MLP neurons of a small language model. Each row is named by its layer, matrix (gate and up: input weights) and neuron, and shows model dimensions 16-271. Each number is 128 + 32 x the weight over its row's rms, rounded and kept within 0 to 255. Numbers have three digits each. A neuron's up and down rows have the sign that makes its largest values positive.
After each neuron's rows, "fires on" lists the tokens most often at its 100 highest values on Wikipedia text that the model never trained on. A number after a token or word is its count.

L8.gate481:125092163141090127052144136173181139178101135136174095144126075139080113128110153161142149129119122130145134149154086138145110129099139183189190101089118109131174039110129142095155166077164133129144123085138127099126085137117163123124168135152151216124085174126098116127073139057107108145070114185126168180101138063148201143080142123071099135089127157105083103117127135138085161124118168135129131080136120044192112106128163140058148131152151104135080146161141125132149132110190131210132123094145151095146207134091151135151138138157127091112171104127162157166130136144172105115202141138184118135110172156054108083120090147121126166090123138099106100118166122122092102169137106185167174159142151092123178114118167091063086153144152145114149145082098064125112102119126114
L8.up481:157121140132155200108128131122150178177090108183063145097099138140162101160130151110148148139114187161101198093121096111119117150200088154151119113168174135181135084143127147097145141132120174153144111104115127169067074126160094064152068154133160156115129144085112113142126141185087080123204111123066077101117109201133147113170174122148155175114119105162092150098111101160145171113149147174111022166127135133123124040135148149125172104151115160166065073156131165202127186131088093107118070103180164139158164115140131140113169124155085124105116138119156145127134097080133147116131163168119080155168106080077129117070157160077135147090160166148072122057175092055110139185118142123118146155131160152107129136167188143128069111156143114073104146140121172099116117122165157
fires on: ":" 49, "1" 14, "n" 9, "is" 6, " de" 4

L6.gate412:062106091114126215121073079206095139104137045113145116109103187156078044072131135090153163144127108110167137200084141171169111154077135142092165121122151094153125083072176132132151121089091143190166119152144159109083143141075201120087174105102094144127131127101142113100136106098146100126092114118162087131191120144082083097134083152119104137096115125153130120124111198091079153099111141143118155160156114171130145089132097119163160126138104139144121160133124170163096163110153125155096075171149120137118158135073211129094141116144135155106114171123129135173137144171097151130094136076140116089134113083105107137110114202126167161132103131177089120108088104095114137070193109109153133166161145170097113184137163128152084112192156142162166091171147135133154200133111140
L6.up412:103141140079121150155160083189110125154073069113171138069117122082114120087067131160124121092148105110152126122119129134118177093098082159179174090156123117185200114083183095138108102091187138190150109081096129063103126114142178079090206110102082137192122181131147122157128089109159119146074126175181147168158133114089143131110153138141080119173092140128171129131128184079095186075137128118159157121131106149120169119146074089161162128101102115142099162122106110085144163143124098152052139199161111104128156076073127144069114147154117111135160155175137101178188127118115176098147099063153081133085161132112103075171151169202176115118141154139140097154075084073158174143178105133112142143189129140133108169118159109127132138156146168089135106114164164124171141077142116
fires on: " Th" 29, " th" 17, " Ch" 10, " l" 5, " n" 5

L7.gate91:093168146148153137113155141106084146116080123161091106181141129066099099175148138097106140179126144166104155160098082110129057127151176122097172167099094167068150196132189117095077140158102098160082144139143073100152109168141131180079123147127142138135142122143157126144121175112206112102165165128174148076137129113173069095110155154137149163127171144092124082109101163143154159162097140089121120114087121177121132075119116164123131133096091080133138143126119148162155153199175121104057185134157128101123148129075136180088151105112096146072182128129159173148129160146218107121096090143144115155175064166103143126146126104113082103149056153098114095092165147133048128145102160101140139186163132108128097168165175085138109161192182148157137133137151128172147079137081088
L7.up91:091078142129174156118110155075126084142161045135127109119154144190126146155122108179152111158151070116164126201133120166085120118210150110184127100111139116090110123077177113076123109098124134113131174103163128073113125148165104108122079193084142147100150145164170113140071090156160154083159135089179124125111099142124106131128139117175142105131110173147132143159118153103073171083128176088142162062137160136117113171110190107086138055140153131102055107089137164146100184169124106149110159059157142158087110138187113151156119105093092136115141100108157181105133143101124087184039118178190111126091143087155105123143117164113084089098073154069095115075101137145059149145097091134157128127157118157093152128164126121204169182185150111132177157109099108141135169107149068
fires on: "." 79, ":" 18

L5.gate104:068112042176105077085136107159126098080096112085141174156118169152130120166176091071106165132071131114078118135122098144120144183104128130178114128172076155133140167110120128148153142095167102144186034144117163132112075136117089090150119175211128149097109180178101092101137150112165157132156113162141141147096097166166120189118136148135152176161139136108109127087150145157096131122151122143136142104151119147146165088196093119076147158149140194115098108128121094175182081115155171157129105122088143147164159159149111159062131154190147158141136185109133121092145155136095125142206133116069111138127157091169132163127118142094138131111072167152140120093099098173115103197155081105196102201141098099157071146108132166109110153116170155120148131158168116125128145149183166
L5.up104:132141135135094100166134104154153083140114134144154079151128151113120069086151108102140139208073064161116151140104145085133156080127151181148120097169151180156119132118132151140100148118144100196136084123144158111162110098149141173148149108143148080097121150164126111102133074167177124156164110093183163152072085148119157134116121121123094134127213158120104101152126104148151148142140130151122127154060101178098106100175128117081135087210109090180114147156113127103115154154095163167119144125088117156132135112095107159103156127119133157089171180121115110133141156097128163142118148080168152157158113101160107054201117105124177142166125117139073109248124095107148087144199132180077181130138129066192147092098111078114132147108114186150108155100166157077111092108102127
fires on: " | " 23, " " 21, "." 16, " at" 6, " - " 4, " A" 4

L2.gate477:128103135093161126202062118072082104123156128105174118085148154085140132123090129116084147118126106107116137129140133069107137110158139118077160163152110162110137120159151195123130116121094152177166171110145125115138150139065165086082100096115127122149108127087104154090115033125150121144092180103102130133139130194114152101178148063115128208128081135151111079180179131134113133154123156066176104139164102142137093129127136110165127097165130068109061150121062219098060138084199075130126085189149081141150105133102140137132164168126150121130156145126185141193086125096142104071081095182149076091149200056122148118117094173118128163106143161136169148123137098125181119091095136158176146141113105129131091149124169116178169120108079166117073139157152119156104114087130123
L2.up477:140148068103157138098103233101111144156121097093157115089180081162148111199131204133127120136140116166096122124131106101096110100125101135098138181095110155116100119077156112140100113139194138109156184133158108165126141180139105164125124080083216187126135086098108077128113076130063153118131106028074129144090142156086122084127127141141098122104169170105090165091101114148100115062120149092154176163165148113132129128145157161114150142127164101173085093147101138138164090149168167076076071151128104179088162166108133143177130135138157103179142145086116184148141141043164066135132113096130126091133106094134083180126122119127130159165158103145166096118122159156163125113130176171156110069144150124066186092213100118112156111108143146141147092161095140052086097111160111
fires on: "\n\n" 47, "\n" 30, "2" 12, " / " 9

L8.gate232:099148129130183123178092156132075123099133110130123126137100129153057119114137102108089125105129110111106113160118163153120121133163151070163120166109124143124040056154115114086125189118124128139203136140130151164165090101151156123168087103111143163097163076116156124116108133132110129220103131156161099103131095115115147133146125161106120049141108170128135111170149098196163099091082108189161122086133128153118126125135144086058141098112103120055083107178136162185092129123109110106178125131153123121164075129083122060106114065124118130119076128184183198115105122135134170137128132106123129135073159142155151162112156164103103140045199171133140176166084070105126128107140112121137130091177126046148159157142151197083131070106088136093057118124134105117155144137128157
L8.up232:120117141155103157182158110118160121123139140120131145133216078147178139163129141162088093121143086108152170172126159094157065121115154135167091200118131106124150135136175183115082125096069120160191094157180132127147128166143175166145123134153145078106115068106134130112127132046124158103137130169168131091114121147106140158093166181180169112145119102122168102088099118164094163116107044130151138201147142141092072163140132150153101142220135107124164139055112162124095181131094101169138123097103108072136132151095177129150144107125111128125163110124097109152101130106169124145125078193093150160081103121071081179164164099109078115127201107130143111122146150135147110132118120099104175101138099100166092152164179129100142076158061110096145118157112143123160099069113041
fires on: "\n\n" 80

L8.gate139:067132086145129149086107118090171085132068100137151159113167142094133124115141082165100147132116090143147171087097117141126128144060100104110130135127082131122079152143112137153107137173135112152121148127125106159191144081174147150161106125160153098078100201084156157078130121075166096069085096120124123069106127130110162124034202105124150170120167106123197053113117098044141116139124101133119156119073106130174126081136119151141121132126087063095073144122115100102149094137156137093172077151139083136108115108114153154144175140103121155067105157110165126128184216134111118137139142128123134140138161141171180146139111146187085134171171131073171063131171114078192107137149107192153093170099157106179136172121105115153151149122160137140140154118105217122144137100147133
L8.up139:054158131137156120138175088099194147149123142169128087118072145064153101096104166056123103129198108128115094127148037108166097094158152148083145175188151080131126118135132128127120148121102100163140086120119116106161130113098100116133157119158111165093116154086176099135115124088127169116105121063119042130157120091034129080126174097165137113162076164117106179124152174176155117113124069146117080125098231144102143076162153095107111083092118145117101075138144178181116149123150088117122109121158084161087164106085149135135118158152091153178090119142135155125146129101110141145155133083084072131108156130134111151167117143161091109147156112089061145100148143155161140098161062147114136143089077122078174138169126113133175151133165189074120120094137090083110108063154118
fires on: "al" 18, "yl" 9, "re" 8, "er" 7, "es" 6, "el" 5

L7.gate180:087068131110214127088133147082194139158095147206144139080117141088134162202077104150109107178141119107122167184147133172121115103124148103053073138080060109103107094103111125088130119094104148163169060102159131107116135096125184152125105143099095113145121154095136149092129111200164149148147131109140147118125098125112138141139108127127132137109136104147082115135150207155101096099117123157185214104141158162177077158144154162131133093102095149175147135105092136147126115120105186112116081065147110178105173118141091163115202120113148078168099091085138158208169117083164114101151192121141135116110131158113119084150175071118096175153144107062112068160138126132119052142117117143131138134125139173178150134133178162153141080099089181154069124153147123130095168166136133
L7.up180:096156128133146108112113178128144125154083158168113065149093164150139117114104164122118120086138135094110110161152148226180121139095106109148112119152063122156120098130136133109112141106118132148139063062134125096090068133080145187082071127112203103099065165154092093201085120129111120172128125132126087098147135123114146137074118135121160119118178113085105148204173150146096092097089088136123193182151119147133171149081141122130117128152163172088080148104119125148165128115138129141129102105115160134128173100116143087087137082106093133122106126135160210089120110110169180086133114106135148123168136089133173148156157130125079126084148140089153082130158214108127161150061074086140174100135128086106149191100197200202167055107109142135131131158098060163095148112120138
fires on: "\n" 52, "\n\n" 10, "3" 7, "14" 6

L2.gate386:092043127124144108141166146169090090168137096096104136139141118120066160100101130114091174178060116119094170158086164181132087111160110101185089101154102127113086097151156151070122107110179105168105110136133103102154106124170090111092143163162162182161074188165156155168117162155138130162153046150105111137170131084112146082180122114192127187093100073098059122104184182162117130180132118067097180082104103129113177147113127087122101119129096135169071091137080168153135131068197167095136134153135125095080124141173165175096153114124097077117078137099160156208095146137141136185117079062147110163143190108083143188164111113128140104135100132133084113148115156119141205140163091145108102098129149135139142162122105103142124116089179116152115159129149119091105142114132111
L2.up386:160107091114161114128148145088093183156176167090156155173140140119109145187083132168145140124141120134124135097123111057072156159152106141086151115188117094108138193140192112143157129165097083130175167134084194089148105082079149139111086193089146145159084185124113116106134159119135131131097100101123095153123132119131132106095093068136125156151155156112119159153106147109118165140113082144109140167119159121191142140112123140092127152143087151126086158062150137153076152189181118127092118182143151126133115091077135138103144083142142109157168096111096094153156087141128108113105103129069142158123188197094154192061160145060117188123119138113122106158139117134190186151104074149109173104085108136082135191108170102077122108144132153107172055114133085140160161163159127
fires on: "." 27, "978" 23, "|---|---|---|---|---|" 8, " ISBN " 5, " | Points" 5

L6.gate362:126117105128133125098169146107117096145095120126130079115092111148108119123087082167154120131137124105043177108058102181157148121114168116110138122105140108077091066135168095122067149142156119188127114141141141135119125112117085089148104146106135142171145153065112136150155098138170137105092094107197161106232191097057151069164120138094116138131138061132161142125078124117131158181106107140079141135157119107125184088170095188168150118022133187162092157136158132137142121087102107189111128147140114116048151171135180127113100062155175122118110130145123119115156073186174127121084134204114130135128095126150129114166117160130150141141106154151111125134087192118059131112157109135121141149117175191136171131110073121164083124107104154098167149114129159165125133102150154
L6.up362:108076132127170134198161113182140101119127157083182151120151143130087056109194157130137112167147079098197082116142112125142157092119129116125126144123130066132132074111166123152151142161136161118093172170123063102169144128126124124117114130139117131162145089120067147226102114104115126119131125196135157081154127156106161140109117167115102128028119084150145115123130151143083163170130072123149141117164185099136169099112143123143180157126137195119057109109135151119089103160083053163088144151148162092123118144094151112106101082147154201142128134131116194142162093149173114150075152140102133164167127067182128086127119153169141149139138161081129161085172129145078150160168107132080100123135127158147112125069132186123125162153095139086059189123084185170140133103155154
fires on: " L" 14, " | L" 12, " th" 12, " l" 11, "L" 8

L5.gate551:133141117094075133145148115099123082151157196142142118111094177140136132197076127110098158143124120147125143145143146152168109163179206142161120136123084142176136116118052127125164131143124162119144132162146110181134127097173130148109155111128200139140144113175071151140098098074210112082089183032109133116117135182143158102133117104124095127169131127146186135108094164130111121108190185099188148207118125137137114096105128099146140138184099141141119131102145102121084165131145080104140087167153128137062114065068056084126195104153096133143199128166095087106105145114145097137085106148129186089115154153078182100133139178076100078119072123175141163128148094108139103091146133108135141136065105093068075097131151095118175122064136115165120151136142062167056086116139135
L5.up551:119150158073187142156086146162150137122131182142173130105114124142170114153087098158059109151119152132104154102127136126157123125128119122138092099224159170101164075128144134165122100149067122097173126103149154120101124092089153094118137124088141113095165120129090138136095094151161083143185143080142138121115098149098142147156087099119125115147097180104192144139114124151167081189116117091161211189199088144131141067125140104134200151093132118135068110143148204154128204131105121100104092133170184139089140138166083075109165127103116108153149136185092156160139176101129117142117091092181162148175073114088134124144084162150109040113123084120112097179094104109197131072101175150119134110163140181076140160114133139149164063132132089112151139099129182164150109131140164
fires on: "\n" 21, "\n\n" 9, " c" 7, ", " 7, " |" 6

L8.gate78:093132155137182119096141190123101100125160114136186153097074187113121119123112166172127103070122117125150145153113152108122078082189122173118071158110152130162123131134126155112078143098100104195104077090158124108119155123171162129132107107085182112117051133141124109144109108139236095130135147159116138131137122104145174129141102092169176109129113130140124129111184119113105034078119164085136169088128171142143135147130127080118203094078061100105198119064068174124154086129135164116070153113182059073142151118134107158112143035116171060128129165116131191121146101187135185106163150146100159131105186076132111103160133159141135140139130161173135178117131103125163147168121101091107104117132174122123053071118103132173105130132145161153102118106179113092118197115103106
L8.up78:114120139118142126161108120144134090151130114109186114119133168090114127161100220119158122096132146177115098178134119137131094084118065074150137141103134167161132182100108140103108138112125121146155093124128105156155148126107143211109085108106099126076079168106142170130135093196119129097205189139085137056130118185083091177149170110187083126176150099097107117141119080139156154131085204145121171101158130120052111098138121094082130132082117148212145129105139195107153144120144109157090040130149117165115182101149163114153120127110122098148123118116154132092196140132104091123144106177068117134117107099152121085152241115103136147101128171130173155045149124131120070112082166024149110076121119180115118166142164091141128146090116120100095156131133101159109136142121147
fires on: "\n\n" 42, "\n" 22, "2" 7

L6.gate1:150134097142130129135132104128112122100103107150167111162180148129085115125158113131117112129058070174137140170064126166096152083153106115134139127134169187116108127130133100097134105155122138112093096092107160091156153070094073123159172174125136086206127115087165112120120135114095092108134149132114133110079151098166069110136139181149154171133132116163082147164157124165155142122104080138134099121128118156084153129112136128110115137163141068189127147154160160085089194098196098222143087106174097117105147120171144169118129173145127125085136169097078152108123110079155059095160076071122134141151131118104159077132123076109174173125052150155100164176171150154160169078111120116095083136116103145095188053135077113118136138105107121137154142077096059167188124148110126
L6.up1:123138147121131125040150124074068068127155111177153140141151171158176181140111170147112171143067101160146173128100133143084129078124061127117065146156217116125132161095122128108149140091113139118129141096117158108112117092078099136134163132130153079090128119135179099075101099095098088115132116092123115076091117110125168107157172122144107123104169123113138119118082167099123108093091111073107132074146165178137129158077061138102131147164112102127144117150123150131089168081098141140149171126156124115074111108045131146143144104132119079101120100102094079102126154109072169152156153114129116142190157155086135068160101069183098132139091139150103131187143147146184072108157079111090178139100112117188156108136137105148173092113130162138189151107084102063156116133159111
fires on: " K" 50, "- K" 5, ", K" 4, ": K" 4, " | K" 4, "| K" 4

L7.gate311:152120139134155086131131129105150158137091126097144153058114141154105132100159112131106137081086139144097101148085195158152150075123152115083113139166132112116098064140143075119167160068176161157100156156167165166139151092105139129131166090140107183108135121132135130126077133154124055155029167136060073114118145143065130125079135156089130097147096155129143136104172092088162110089100118110155113149125134172089175101080138089106136123072094113159131126130094188182110108146148137100184069142102174135149163116129061055169149144146115111197126195151113130132132073109160147187142078103072138142110159086135079139140138174155148167163105090138154125122158125143128124115154097101126089102166105026167122127098131171094077109099138106220146079110130141097064158158137126
L7.up311:081140199094188112102128155129051098140190137144146147154144153135114166103132116158118159126112105133169123195073089141134092137174164106086070103142169047069144155089109130157165081128098097173096132131162092089126146112183138091115119139065173124139149153131113110144085089139196120125123150135125116091087131097073120141117162163164149119165108164143133122104125125145141090080062137103095180100106106118085123117102157122122189164119118123137175046108145133133100166145112113134098162094185189142139111058127173109152079133173049132089141091072103172185166174161158160118113112113133148141100155131165141170135138075136073091121170144155071157132131099174154107116124094108135081108101122154073119100139151166161179098084107084079071091212127110136072167130066113
fires on: " |" 35, " was" 7, "\n\n" 5, "ed to" 4, " | " 4, " Re" 4

L2.gate447:110146127114134130159097109133168146109091073072091099147086073136175117142139145136132155155089112170101135140130092176141120143135135077152125090155105151130109139115165159122075136147141123157053100121158149128127091138071112105129092178104133062140129130148142129183161148154118077128156133129157124145153116170152095151181112056138164179095175072108070096112166182180112122165116085106142186115032149064104161072152134131098125127064106126151098152174082123176148137108173125145102133176132061111144109066209137155096151138107152109159101121136139127119112131139129053168155132131143144128198143127177167091157061154175145153141057137127175049106171154147135187105099138166131162088149092116166092155108157177059135149143142088123148123105126138106136128168059154
L2.up447:145053194069140074074149206114136154150130103117198205167143117126162197148113159171147093114130131112102105136093168162132152113094134112169137112211103164118135148138140174117120130087135116126145109132117196098149137106161090105153164163104132143128100173093104105161150105116193143126166093135098130136141110183149108142151140070159182141151111071130109152088164141088132151128092141135104126099104138136152127134159116149141179140141184116161110131079134138119127116180138141152085112100151127107092134051170103168119079105116179103138131082133116116110109069123122143109119101126154123186151165138167177127132158149046118100123072147091138211165101140136128182133129154117144094171110150175123183147156145173173209160055136117075154184135104119123089109128140112
fires on: "." 42, " In the" 11, "″N " 7

L8.gate306:097094192174140240102157102180102173148145123136115140125203125106124101139145148141117122128096147147143138119146158178129070123138094159080147057138196128125111108112099147075144099105088124165130045121062084183115099111180153085137133128114113137087128153094096129174091151099151141129151116162070087164055151126136092163203145133171144109122154129143123099111120149099140200183118172146125150099124209081083165101160136141108136101130153174143070147140151092157142134149126106171141088101131142206120083166083118046144146177104107151117108137030073126138157101111177116156130150170127143153121083072119139171115089163108171117118159138180105155131125150166139101128138133097142129133086104064147155109099157107105126159109139158175108124209180114121111129056122130
L8.up306:123088124126132215145145075128072149171149119101110185183108126105127084137113170123132137152096139075130162100154166143114115075175108119129105105086164098145112137122126112116208050112123127134183051107161071172072137159174161190166154154128180181143134094098122205133057181183188113085116094124118144176128146099142087143154093119161143099127109173115116087151146121123091134105110105161095127105110125119072177123144173129158190082096180102140150093061153074187136129092115116152115077113120118171154150071125151127187113045135133099158095111090140084102077110087169127139137170165073129162086129105095114135110102129132141071161157086166082122122146113162122126147103122126134168129111086149163147148163175109072104157095103130158146105110116134157133210072150155
fires on: "2" 28, "c" 12, "1" 8, "ov" 7, "is" 5, "ap" 5

L7.gate367:088167119142200114096115144139106109179112111111140164147121159140157151138094136133086127138133174114095120053182112151133138139158161126163111136105086070111118094157183170171106106101139140063162106087107105120113142117128129112126108113100074051143161127177125105113156068108136120167091179116132145062117177106142171141093133101184113206198107153101108120104147142106123115116090135114148138114135117114144117009153114070140047141163098140134156108153099132112114104075053122171173094126111176148144068147146095109172150124090110158032117082093129157083087141164116122157105145139133132102090129101083122076137114157171129090161150120098120133112136085158156089118107149080120148120189157137092081087087107133082097152157154141148090112156149103151114085106221103
L7.up367:134116147053153140176116147181207119053063080146141115109132143177102151120121121123093084166177138150076209159095130192177030109149179093108111071125146115081190150130178154131097173115143133146145187137144119095167100163119121115116159107144094088115158138142090158144179136085159150121096100117078147130034126110129125137136081082142125147101098132097093183115106101143144163112100147106183099140103106119161101026102143151109114099124117167182159136142089115109144125141095087141163123139161085035085116138110056121127159108089149119082136135135146173178117162156177093139160093098137089103105129090156090113150133135138119108092127117178161162093121138204137083129150135054166175148141107094100136166127138139116137147137147131075166139151167095167140140166187114
fires on: "or" 23, "ount" 11, "um" 7, "ent" 7, "ip" 5

L5.gate572:145132142105124084153151098133105152153121146142188156150132152123100143101154117128102146154124107173143205109128160111107185097175111119145135133131122117168158118090133124098153088109146165102147083152172114147085104122136155166106094096053136147089090112086094106109126120095148189142055108139140168136115141152117183144120095172116128038106121135128121150130083105092124184127154099108174174130121156136114184146092124117134130185104057088152106165123065143116187162130122162128149096163186105109063168110124048114112116114156128168176085142141177105148120055091137134108130119130070128118108155100140089099089084185111158128095139121181083118115088188084148111036100119174157188125137170104115069150086167158134119077150112137073110056107143080110150178097154114
L5.up572:153140141144198165061116093223138116094151184163098135133132110184143188147155148126127110180097106140082153126107110085173101176135191121114120139084140199127151167156132099115151167093150140142100154143066155132127202086113089099137130165106123139150114158162106148103173090048164117094137104112111152117114124144124138125107082165158136107146123178151189105199081136119116148123188120118130152161104111161161145117119113149083207079163114090112183155183118190137174109174202101082120097121167075127099102073107107130092189158153086118191172122120154104145138167089142086150154151066111146088141075189123155123125085126145152078102106134112120122106091073147124061183140133119146142132153137156090114101125147089163145168135176116114178092126145134170139161129144134
fires on: " |" 32, "\n\n" 22, "M" 9, "N" 4

L6.gate191:118117134161106131131081139104112169122116152117162020127112108148121135191132104114085100091111122109153150164101154156167124112131144161170148140128110124091125105089163145088149137119105176176132168086117118125087116170115118141164132134166189079116121135141087103098121131111158090149072124077114112072189135174129140114136171111077147191074142133145090156140140139084124165124131146080134129150153082157150135119172142126134150100195095126088061147122129096104127130079152158110130182174173089145139148109106084106145118164163107131138071163092157171168072076127136171081139107142145188137117174117187144136103085173103181102125111071153125191121145188082115171124142086085058133132115118080129129143078144153137138089122214185201153105112122088101123112132146147
L6.up191:181090152078176066098107151166094088163090114157122219076104159089140141175115153140140158142110128159099148117098111084111119117160118090079095100117103109183075141142144149134129125130097121095146145156147138122181130083139183098131128171089132156139164133086180141085094103151073136128174130124155081158102147143131118085066117123133130108180170167122077083173097106134137099137139125132105178096149132166090109200139168126146163094101107118111173101116126140139148193130140087167128063125162123129142127098136147173166080112079115123149177125090080121151160144157181105140128071152077110124121095070040159101163210122095102116147177184094116141104123096111141116108134135118140131127116150179169102155153073136114141182145075069134090137101110113147147149119069152
fires on: "\n" 95, "\n\n" 5

L5.gate294:102084079172046061109130089163115109144151120134110126140127184128126115100137077065082116118119194143110143107109116138108139148099182140133049160138155100161164128172168123113101138147159125138106063128140088101150137103112098195093066127155134159140085164146135141137065185087099097124166111132136154153135138090144157143135096143158101171093104071124123158141189164147151135177124083152172111182121139136089175134160115116134156143151145112118082149147098185142196160147173148131155110107117148178135134159238122147091127096187159084094086169107117101117085169137085100111221070076133080129109150132083154161148126129087103133089089126195102141156108116142146159139137166127198148222147120127141092092133100071126117138119187181154098173106181100117138094147138074
L5.up294:134096135151078091114144074146147136117144035097113085142121184131117085124121079101095095137103160106132120134120109136115176156152133087143107143140143120104149118176116149110093169157159131134054039095115083129148130095080108172102083149129118095132071161128142138176086134116114131083153113134174135177142158107172167138163128103168120163104133080117106170071140094124068130159112089214111118161147134124099147141172082090119112154111152086101142129127137166153202173090142144115145127152090174135135080205185146149096147112171146110148054155091119124133084189096147088111121056118127096134111140093041174147139179164125118164087101145140118146155092126112149110121124141143109090128101076118123094065089099132122126144122134184169104195112143115109140055133149107
fires on: " | " 51, "." 14, " |" 13, " | +" 6

L7.gate339:125119105162113143167145095080090139071142123106133163042147111142156124160105127178169128101104163189147138103135171119139145100132180098128139126177108118101133125104180206094202169126109135129150152086059097144084093146166179113125164106124153109144154105119129084100093093165132085150147136134148107101159188196106251123128157058093112169116128102099117114169112117117135180114188149082124107180167095175156128134169099115135095137052098121127064081156090124097113114127089082095133077111200102178096194133184132124104045127170094121153153109106120129096117122117103204115142079126080128090143105167141092173088105183117154161078141168162151121139127136089101130135135146099166113149160174117143111109197097127141134120100161170154176102194190120083129130136096147
L7.up339:138176054160120143188159161092127161099162089148156209100130150153130120171155108092081114125105126142120101155147158079137104127115125072072123178195130107130059109173096207173168100123067089067108138161110084185120100161150126141118166146096164169079136118101111096167069092103127069112119110094122129118182147187120134069113110138117113117110131132142157125150149086099139095137162168119135117155138084148152168131173170078154130157123166101118134088151134105087113122149102116092138091144155142147112177188180137152146093113138140139179109130084107097047119098088088148101116098185094141143111101088178140157076145159101077204173138148085149154179183095047148109145123129109101140153124194195114092102198105174084120144106121177099174148178114162089127101134147146
fires on: "\n\n" 46, " of the" 26, " of" 10

L7.gate506:099085103144108121092139165137115155123141132118165124136182127113136161126192099144131134141084077116110123114152126141133163102152173081183151116098155110144065083111110135139160114124148117105098059130060127183123133128123098187160093168137186152115148135130135101173110127143113140113114120145197218166109105167132116129096100212101144143175149118161147074108099100154158101076170141177067154077123047173139127107122134094134154065109123112123121142110128159163216158115145103115152112113129170142101135059160103115137138088130099149112122139099150109106134060143075163184094079076135191229155095094147159190117127192142161087126105090172100155096134111101100196095121135147132073103139158126076190155099173113090092110190142135138132130127062170105119097145124099
L7.up506:189103131131120161145118167120118152139157113119234140126178167172089121156105097184135126159140142083102133138144133152150198057062130136133110104101131077155147107172065104171116105131191141042112131045144075171128087099141125103093190094113121113056136148111191183194063124200143137094142166148168096165123140114103080126058026171129116135144110156203130127116151121138176129118138136145118122107133175138098144128106173089142116093119124083115101158158152147069112116134105159104200139171113100153095124085144138095178099136127121157198153149095154171136132171152139165100126142133133118191122145099119129111196119129108106072112170105122103144165141124096121107125086153136103081148146123128126096179125154110159101130143111147075132131161136050143089093086146124
fires on: "2" 14, ", \"" 13, " \"" 13, "1" 11, "el" 6

L7.gate468:150174114138111108113185140152174110155074088134075112175086119138124141122110135141101118131182173085141089105157139177138172184137115100129137170158147100125083137078150136121107136076169105131118136126171143182144108156150117129130100144168094111126120128147176143070116144077153134125097104116115107143128144097071121152130083141086131149147166103133139181125174167077152142170105166143126072147102125190130119067111121112151113110154093132186114106127138157131192182115144114086064115176125064069152095068082072080127118164152135146154095110148168148135120101128153159117130136128154121065165158147132122127078054131114146055176063165178076127156102135105132139081107166144124130104155136105124185121098095133128119140119084111216159179150146144133119120154121140
L7.up468:167146161167135086130127183108123130133106142101162107168102105111134106080155099138080095094120150114110140112123122088185156078146133149104162169125120163142067087081157233107094107111137091105107148131142128174105122117122157111116167129141163097125133120083161102110107142132143084150141122136133170144087112105140141133173182154110116095118095176066163173130177103115159153100076198151122074179189122154102165129100128084139077091061094140075128123159120133138142125095142131144134187167188172146169114106058108117128083070113142175134117099162182126149120130156159135087130165098141148169124135098156130182090114090107122038134093129124056219145113132031136168102168146100164217118115125114169164187141127120143122113079116147143161173159111175116106078162128143
fires on: "." 31, "A." 9, "g." 6, "e." 5, " (" 5, "m." 5

L7.gate95:077081123143093185190170084092124167183133143147166153135133173133138181145148129189128119149138145149132104109158079112163071137115143121111134120093095188137126123115122111157101143136122130165124166100152106128127105139134095152133173144159175139132114162207143138137123084114092137125173126171114116086065134129109090114128171103079156102146140154099137104120144175127098105168082076146155112176167141124158165105091205160157134143071158119098132102142090158106140142140100134056120157105184124086139156131136102156108150068097170138076110142130146084113145142143156165130097105141095127118131114151139168125156082169079093075186165233070142117109201173057097136115198096197128167137105150105192107196119188113136168112185154151112135134116156123139156124131146098
L7.up95:139119159119115137108156067133079108161080162143173137131116225089148165136137181105125126096105132139137144079117128099152130090122087112123146170148178117153119049108090105112098124150081092185110105131136159197101139097085071106159153130168115100155106130151093101115084145123068138131165091122154110122078116132155164092111162191040134129059143103013112148108183124105166108178155098120119042128127084141114144145126111148150136153106104151109112107155112132104168147129142197196110160117104153142131150094148140121119127121135150080120068102185105068192123136105159202130099094132113123108106105116175165175168141087086102104138151152103145115121160100158073077126197155215092187109105116105183088126094124106125106087165101133130158110156079138106172107115176140
fires on: "s" 40, "er" 5, "as" 5, "or" 5, "al" 5

L6.gate121:132145139195171178087053070115098113105131081113117138123105132102125160122109094109135089187090117074111156116169179144122188186160126089099062162108144118113117115129133132121162161139149163150116146133156178131154166087153161185166085126182134193114064116119126180144152074138086108144166085104091121084102116143101064105129085150095138140146113144098101115157116121117088120072107117182139183151178120158136092135135128134077149134108186166135081162118148149085169160148105177121119093143119142118126127120059166117170188154127087144231109177126104196143122071114112117088108122085109146093116123163061152079094099161142163137095101116141151165133126141148119069096131131138129123135081132133116171092125138078139146169140104152101153096099115119165124211102130166
L6.up121:148129150101096097081106125088119156159158167141065105162094197129152195136120147168173146150176121105143127095170193061126167135136086123075139092111083091110114069100165188121119122119081156151138141160083096139146100149120113156141096128192105130114166192112070066146157166191062173144145129150088159067109173180090148128151180142141151143130079100141137151177120103128158149191119131171142114096179125152180128094091137133118155190116162147068051106167098140119131106120072137100117111097091106124124147125092144128166125009147082167129088129125134179193126166146119161136110094151162091106177104115147118126108162149159187202132148104104161102140084171123103132124111120109107140102133144146151111151111123057091098123167130095163126159141121091150128159162164129
fires on: " as" 49, " *" 11, "\n" 9, " | United States" 6, " (as" 4, " | Germany" 4